Weights of a small GPT-style language model, trained from scratch on English Wikipedia.
Size: 4 heads of 64, vocabulary 1024.
MLP neurons of a small language model. Each row is named by its layer, matrix (up: input weights) and neuron, and shows model dimensions 96-191. Each number is 500 + 50 x the weight over its row's rms, rounded and kept within 0 to 999. Numbers have three digits each.
After each neuron's rows, "fires on" lists the tokens most often at its 100 highest values on Wikipedia text that the model never trained on.

L6.up285:438503521413519503508343459536397507471606376479533550508547513504537491505414531553439502434496472553473530517424584457539553502466547478578464463506457568477524454495462568556452532518471484503465448594508563481460509496516529573496522520553466423496516438473554460525575443441443481492
fires on: "l", "ough", " of", "el", "k", "old"

L3.up285:535288502401541557500499558469570467510576487466490456557477523542553453468553528536461525440577418462554508391490477434508546519559537563561544495574507556477464448581567453527495512590476470446544433580517486512445479438512485467430478454610541505411572523522556545512570491479470538535
fires on: " ar", " Ar", " Or", " =", " cons"

L6.up316:533475593435484579493456539484526488466464490587536497370505472532511454460457455674395573469585513515441622567524511434544489472455454503583523533534522483482488520539531576508597537502516524446549429489555479464504504498526519428474568530471410496526550434461579491506513631576511518497
fires on: "ess", "ect", "0", "th"

L6.up90:486431360508427503437572496514460469482475468515446521499562502546458487492536556516451481605494547536531610485513508421506495569532429585448510563474491490486622502590499428386476531537510456508451379472568548513553475474473487457526460542478526512457490476484441470475554513618478585606
fires on: "h", "o", "ust", "he", "est", " h"

L3.up417:595571520532519498461500532383524520493486526527538497509532487512542547472564473600392476562498522554463509528582457400431472481519461501512543551438551434555538445444597539510428527530478529577517489492511586508471532483494515441438438571398413461509465468478476523425581559527503433437
fires on: "ol", "ate", "og", "=="

L6.up150:576452415515533513522556567561466501471454510496479581527556492546555431443531464553422417587456480528484490551563565527459536563568519533577505585424533489490457461540518477446546483480561480498522445444471471558571513576441463432430444554516423471515399495477460485484523515516546410494
fires on: "is", "ir", "enc", "re", "in", "c"

L3.up192:509510533488465529413458514534483476435584531423517408527536598549584488445530629556398555462589485548459614488502525474512551499549505463469573620533500496426497557471511531489575548515553420436586401552433525455435528504443467411514412496441558457407500441466601484459536455464480542498
fires on: "ical", " |", "act", " not", "ction"

L6.up232:455355514533450521435531437473543559478479520522481619497567497429562526485498483517582573482427467493460469523573521603463564513464549502478545491478470497536540559569424493554455460522502442454514468550450483569425512508571473506520448578539536598477564534416520502452569508431477522528
fires on: "r", "re", "s", "ai"

L3.up396:530400516493506638454525606525618458494480530436418525504596587526531414434519475515484559471447444520473545594537540473572508478531510505544498494431523416449482593595454461425418513567489499489540451499465491538444514501449494408473451460551506446517481540380503560427529542467518454542
fires on: "'s", " f", " his", " her"

L3.up60:567475415549542537440483597601498454456494450524488535492530505536506438497449431512474487546458465523577547552475505582530553440408568565516507466484516467472561441541461526554503464507557445440445529488511542587473447524459510597429518485494528522497451471449588552448543502476482510524
fires on: "gan", "H", " v", " h", " H"

L3.up73:554481592404491471500397518564491502445482534441459515535609528479515510463588558542499483410539587452561473518408517520447476560463412497521436535575526514450474558533493477569441550507487437504486532472400524516562551557442522553407516542576478519529444458420448503480493425512432466609
fires on: " over", " pre", "ver", " re", " pe", " under"